{
  "n_layer": 12,
  "d_model": 320,
  "n_head": 10,
  "n_kv_head": 10,
  "head_dim": 32,
  "d_mlp": 1280,
  "vocab_size": 3128,
  "activation": "gelu",
  "norm": "layernorm",
  "norm_place": "pre",
  "norm_eps": 1e-06,
  "positions": "learned",
  "qk_norm": false,
  "attn_scale": 0.177,
  "bias": "none",
  "tie_embeddings": true,
  "parallel_block": false,
  "init": "normal",
  "init_std_qkv": 0.0296,
  "init_std_o": 0.00604,
  "init_std_up": 0.0296,
  "init_std_down": 0.00302,
  "init_out_by_depth": true,
  "optimizer": "ademamix",
  "lr": 0.000333,
  "beta1": 0.9,
  "weight_decay": 0.58,
  "lr_head": 0.00567,
  "grad_clip": 0.5,
  "warmup_steps": 214,
  "schedule": "wsd",
  "decay_fraction": 0.606,
  "decay_shape": "sqrt",
  "final_lr_fraction": 0.02,
  "batch_tokens": 65536,
  "seq_len": 512,
  "doc_mask": true,
  "train_tokens": 444500000,
  "steps": 6783,
  "dataset": "wikipedia_en"
}
MLP neurons of a small language model. Each row is named by its layer, matrix (up: input weights) and neuron, and shows model dimensions 64-255. Each number is 500 + 25 x the weight over its row's rms, rounded and kept within 0 to 999. Numbers have three digits each.
After each neuron's rows, "fires after" lists the tokens most often just before its 100 highest values on Wikipedia text that the model never trained on.

L7.up1193:506526517509501437469539471495474462504497475500534522511488503494501486504498503501495451485521455483457552511567484470469505497493531490520505534510518506492505522518463499482452470525479516481507467514484478491533469492488526546496467489502495484490536494530517501501504507516520525496535505493491531496518498455521526484535471470494509501473498550519497514521453513523515477467481515483478506464533509498503502501460539443512491472498534485524542468502483487492537510483556442473498488486548491447500501545521508495459489489510504494455473478472493539525508496441525476510
fires after: ".\n\n", " (", "==", "==\n", "\n\n", ","

L7.up362:534489535499507459496461465478457498452515522510508535472501499518510507498477472470480450456530512493497508475530469457457505549527467516537479507497499486504489517513518529466527556517514502525545489498542509511539505505496530547468543456500488503492544451496536473500496472443497514463529498510505460482494505522445508534546531467506488457509502508492520538456454524529524549517489535492472484491517528467505468507541490508479469476473504492506486489493499476495491499488523482537504518508484473514536493506488509482559488486457511491491472470520486543554504475470471497530
fires after: " ", " (", " the", " on", " S"

L7.up421:505522467469513456502500491505503518526494489524484465496536480526527507478522503504498500520480514464483465468510510535444523505514496518520538542546510495498493527495498487501452506471486544573481472467496474476499490495501516467509480498529508465496491471511517466498457501502486494504515446495475519479516490462522463470488485509523494509485487564521494523445501485507469502530491482482535485502514504527476510520485504504509528468492535496448564470501515538509490520490528466508530492535525484528489472522509504529457511497482498510509460468462531464499453522546484517489
fires after: " to", " ent", " g", " det", " d"

L7.up175:524481443506485525458515442491473464488513512504517506523489490513523509491461484481476527489493498531478514509469532510481481483519502514520471582505516433517512516521496498537513481487527467494461510480502541524492516521492499495509470509514479517456522471535509475539508484477544465485458505486517507477513483471509465506491528494491475496474522489460530540449498525479476467527486470519512535487520526522526523505463505462489483486493517515537452457510497485523520452483517463471494506517510535468502501517533482506512520524496489568473517548484497513504527481489520512493
fires after: "os", "attle", "ot", "o", "s", "es"

L7.up296:514514516515511469478533484493418526493476498462493510519482499526484513471480484507531459505555442482484551491513459456453540550494491506510452567521511498519515511530505540454441530560482492532474498511517491543498521475503533537498439513504513439504511479514512533486531496502504518491535503518491589516475445452495492492491464507486510547472500548535526514476455525514476486504487517483491469496540498492501506524474512494480457508500493483488484476531483532482477509489476487459508499513541478500517474511484478479523476531493507488500500498499514545469535479492512514492
fires after: " ", " (", ")\n\n", "\n\n", " [", " \""

L6.up1279:485559535474483446459506480481480490526478523479508490454498499465527506507513513511522469510500476480467512499498487472493520503486481502483496506487470516505564551524512490482460512500472496527514511468472465509500516488487477530561499470503494549455522555480495537524522513491549501483509491516481511534501439498500503475503479482472508455504484526503474506486464508479493436507490516507494515441492484515517495468490493531512480506510522456488499500514525524489504485538521522498507536452570513497517518493530533507511491479461524527472481509481516551505526546477476469508
fires after: " (", "==", "===", "C", "\n\n"

L7.up1201:527490477487478494465539514521497457533477512512503477510509520520521513524548524506481484508535474493476505467518506484509475473527488493527504522463513482515488522496535506513502474473525487502471504486505495526478494502496538458472507481503518477498538524508495446489461484483527467502510511516525482509510471500500458466514485513480481509476563466483538436499505536493470542535471516466467570410469547508505495505432479518527487492474564478457502467532505468534502493515490499461488512479512466482532512479493510539531492481477508532522523505497513550473514490476533524510
fires after: "–", "ro", "y", " o", " tri"

L7.up1095:497549491511492517465487478527460527469487489537529491494491500551549520473475476517505523517474511487494531519528508485515498498518486541521524538510499492464492515511515508512469521491482511493494470466463530519481489503490490520458517486501497498503559468513445506495494475469532505469504508504442525499503504479533507513509496486466469499523516511483523507472506485480527480481488519513503481514501513498526489492546444459490495477536517489496457446565479444492523508428514485521506543506533487428519459505504504461485553465467498531507476450492482519519520472495454486463
fires after: " ", " Is", "s"

L8.up469:503516497528495497507492506531501476520473535447477506465499469530509519460517496496509521482534527521494536466490486526535505522465492512495435525492492521493472486515506528509448553519513556515429477481504522495519511480468497508506518485479509470491528490500494539517533549518493528542516514531479470527496543466534505449516474479524507503518485526452504483527509532506558510525519499530494435490487497555492493541498511487494513502512525519495449502532441522519518527505493487480497553508516483476488507488500495430484494495478496509454504436478492556502540532484520491468
fires after: " ", "–", " |\n"

L7.up430:487510533500504516521490571481501495512504481523510492541480495511509430493536495485514505525556490473457502494540498488498560491451455509495469504511456492503476459523512517468444528517498477523503497484469525518501490459528511521497464475497452498517512491539487503443502483493528520503493485477527501505504518477536505522494553554471527505516484481483466491512418522532464486497512473508510492493530495496534516479496487480487476521527512461505492532500483463504464493472515492494571531499504466519500495537512488476525488504483477489487516475508505556527504501481469477457
fires after: " ", " m", "\n\n", ","

L6.up1203:516480525454499500528524499487480448535496479496517510519524480464507455489517520522501463554486508491496482507500453508506506525510462531542486503466488492547560478537551537551532470504561525520509465491514500458509518501480506482524502474484495513508564484477501480484477498492465502493530456481545530492505503515499487499502466521493474492505543494546508526518496507516503495504473474460490491511489464474456478491467526476528520499515491466521533514501522501477510490532518505526531480482482497520562524491453519513500508475462518472495506509472534506463512568491464477492
fires after: " comp", " Comp", " cont", "em", "P", " con"

L6.up751:496544527495511538464527506511474524484540484543546514479518501489486468497493500484503500446515464461460487492492495514501572530523462524470462473546512485504510538517536523501494496493497496504507476507530465483543489486487486511475472484511545519497508456497459505495507490542479514485507479524482519516477538498483543452513499487485454507481546508538490501488495521541468564572508532547469557492514489486531517527486491480466505487528506477529510512488523503500513474481460494508521481489470453486537478519481467459511507518505509467477572490501490476509472479441492488501
fires after: " f", " F", " N", " M", " T", " and"

L7.up473:485491482518474544448467511533518514496504487507476514525526505514493485472476501491526517458482460465508496468468474504503514541500481513469503519489519497505492487520496516502496539479499506519511452518515474522489507486508516489514502454530512496531515482460485540497494525450489500553492477541514483502481483464480521489464499478523543496511486449517488514482456511481484490496517528467489525490533472500526457518463513519474495529462479525438476536518497482491472503514480449501507475527538499497548516497498532506491505454524542509489524474517492489519522515523531497468
fires after: " ", "–", " to", "an", " Man"

L6.up731:512478531465471494478479527498505489466467509539484474470490461494501511458469538457499470456470475490490495494572498532504513508514493517499477512482515494511481560491533485504503522537493506487451477483503512477551491465485520514506472509514492483503471471476484529534472502476465543482512520513482514528526510501485511469468480496516491470532511518527504522440483526510514511527526486500504513460529441490536514487484525473498503500478533488454536482483511477493549470495471531540511479496505464520507469519487504490470500554469507431547441487510524462508528490512534463446
fires after: " N", " d", " Al", " T", " Sh", " in"

L7.up791:536510492507523518473524496458444488479529530495529523503491504481485504484498482483516528511478528467512510469523445476466542470513466532519495538502498484542491530501512513548525494447489526501502501542556515498505546485509439496499479477504499490496464484533490509534503498523468469505484505496475463508488501528499552519488482490455478519547507484488528511481497557532523513498511480503497515491542466498481515529507523492463462505522467459521476492511502477521519506511520505476492523514529514506494494520472506489478506476489533513463493499521490493533484478449503524491
fires after: " S", "n", " P", " J", " R", " San"

L4.up731:541475481468473507470492487553503473528497501505478485487498484481434503469494522508522471503480535497487513471530510563506505536511460511438481532477505510506487498501526501485489494490506514524501437503454446476551531511484502514504478521522488493514499491530500458494474513513515525544465514505543510523527496492497539485528452499470511500516406484481501484506486482454500519477449489562521495464512511518518489516483536474476504508464497516486470467491465490506487513497532475523502504521521468471541542484531496501486502523499520487503471520465516526515496516535496465535
fires after: " ", "\n", "–", " ("

L6.up1236:498520482501494501481454527487488527503461460510498521476490510557521529523471496504488506501445525460458511493492502513511466515546505561493499489491496508492520540517469521522480524504512527553505492498500504512473535494449525494522504508545488523544505556462524510497472480556434476518508498461463523499519559480517524475506540482518469484518519537502501527464463516508549493501450506490503506523497502546512521476521496503499509450493496501488495505536501506472489505429500451500524484510506514509530504530485478522527526555496561502495468458488502506513501479555555478514
fires after: " g", " G", "G"

L7.up1125:507529540483500473489527460539491469493478481507486466486501517529482489498512493525547532506490472472473512452504493455506477547483473519491497538505501470456485494534483482557513552475529493533500485480511474501506484483496519500492512514557516461484571520546493493484535466510505539518485505478523528455489495487554503505490528492443514516491492526475502525537498519514467495490464525534493506481493514504487483506510449504469445522483517472430518518537450499537518500425508473473477450518466469526489540524470499471482521487477507523512477471501507522531512468486522499502
fires after: " ", "–", ":", "ik", "g"

L6.up264:498494461522538515475500479537475515480499497514450530481524500508509499467509466485513523510494521490475517485502493514492532525516460496506517485474475525507467529532512508501508490510520516526497445508490477517501548504451579536495542481547481502505472541527496490503495474495469494507532504501526508535503486517449525484498480489471498513544477460563509531472482473521507495549516451568498465486511497527518549498543516490517489450491510525473510514506517505489482477512500488481510476479515515525511519476450494475516522486474564480526514517467503538515515477524498526522
fires after: "M", "G", " G", "C", " M", "N"

L6.up1196:504470494535504526530504512532471498507493466470543496500512517505538473530505496498475482521562472471491503471511476479468545510528487501522452478523540485497543465522524486477469443547518483563508489464480487501486512481479542519489470500504476468452538482519495506517522494453534491570549501474508517468532488507470506520510477509531485507504495510548500496499514489514507487481516464511495527536470502501499507469487535484512497498470536496484501491483545505472507498517515507510552501513482510524525513498487500518513493477491501528461522507469483537458496496465485499534
fires after: " comp", " Comp", " The", "P"

L6.up898:512461502488499517487529484534508460522518441446507522544547460484477457514462497506519504517486487499478482488529481512474515490495524514489491534485512514501481519536527524492491510486511539549463490502484504492524485497493502491452473506514529490467492474513504469531535463515528481545493423528501492514537450490496435485465531537474484521550499485534514512508523524540492487508498513518482495480511551513480489467470468481464473471521524487532480462509505542510444491432487489448492485503471504497541514518488491518505507477501478554481496498527508507527494524515498478517
fires after: ".", " F", "P", " p", " f"

L7.up207:515526538536531486510497491494525529485495485574491494521477499539492500489513473549514495527490546450428537471520494488474504487504529522514498501521490477491482545518483507485484516520497471515482498486481473473518529463506492512505496574497488445525535476527461519466496466523497519521496512504494527505527541485519516512470505496479471487484490505501574480529447491507515512472540543485495448520509532527503523529496486521483513506531458483474514523503492501490495468483536465486541489479509464512485509553505529517467468537481491490520442509493506513487464501512422493529
fires after: " |", ".", ",", "w", " "

L9.up1028:558456487482478502508529551486481509507497518483534550495516512515489470490469539478500521493485469477526524502531496511488486529518486514529451507496486545509486472510549514502515488471500510480460489453522495519496487485486519471521531481504478488517542449502468520533489512493454468471506498497490461546457466510487498503514447544525494446486505523496464508475473524562520492528471524501500532496500483481490542538490548470457437486552506490495526509496498493483568501508492500519486480510490467543527485487508506480527520517453519518496508501476506483554431486505503498513
fires after: " N", " S", " the", " T"

L6.up29:508522500488511451515509525498479498499477518464511458492477516496481533531475525492525431520524498480521461496520497497476504455495526538497482520494515489505499542505508515470480500511489514509522520499544480511463459489513500518504470536503480512490534514485515494463467552495537519475473528491482490489510478465536492474524490486541493476494494523511483472487484505515499473504505510476539494495515518455527492492491457548530529472505533472435477478532538516467555513491510492496526495485510473501498517485489538472533502527487477509436457500522506584491534510510493504471
fires after: " (", "\n\n"

L6.up171:499501535473460569488501481503474489500514561496520530513552518472470494518526488478509498516481530515533508482486485510512497483548503528502527489437507476513462503548512518543530501476504520504518429505546491440515505515525495536500460534474520505436455510499522506550522459458505535513502453506530526504516532531496547476476499486504477487501486463477506500460480526458502537516462487508502504512521539508469474487490525451490469496481485475530526504528524563493501520539512488524476519517528495489485571518483507488520516511511471497502504522506482511479426489496486500464
fires after: "p", "ap", "ew", "l", " Sp"

L6.up1173:497521548462504512504504505460482538485490492517479503500496490508509488506480440476508500499491515457477485469495484494536517469528476521511463520535518488496487502509520516525475459461482540525505451477514514507501545492473490499482520504513509509484439462457533512517495501457471489513505479491493549501512544516501513481490471542489491437523505433478535540502496512457535509453525465518517496529511449498525473489515465507476476537487456527490521488517446529506489479533503505482502535515520510506514531485506513486511530478493522464504525480461514529520432482493494479496
fires after: " S", "S", " R", " J", "R"

L6.up717:471498503494498458500523486551502524503528509490488464520533498536451439552493500510508517516539490480431512473534482442503519497528507509482495497470530504495512495543521492489476468550523508557502509491506483531492487501518503488473512508514529497477492485456514517503514489501494471497490516523499515468502469517520494480497479492532533502497518495493486506497517497500517468477496480527490566512453519461492506487508481454494470497499497539537437490525467516504504506508516483484530535544525491525515510505508499517529480462475507490485496459529529526478526492526523467515
fires after: ".", " p", ":", " A", " a", "A"

L7.up630:523552492472460520489544496522509497478486472458524468487494515520515453525480488555479496472526465512489502494486464510512517482544548502499523507525488472514481487512458498538540486456504495503482510486458482498496461506502522509469487478516508486485510514475515516521486494493547478495502517503508542506487483457535501505505546471521471498487504513471552460477536508503499529499483517507501511470514539510499501492451497482511494495513495458498443495565466467499504495516506474512472480524517528504499529551505530515488449557445507494502462499545528517456485505553533456530
fires after: "y", "h", "'", "–", "ing"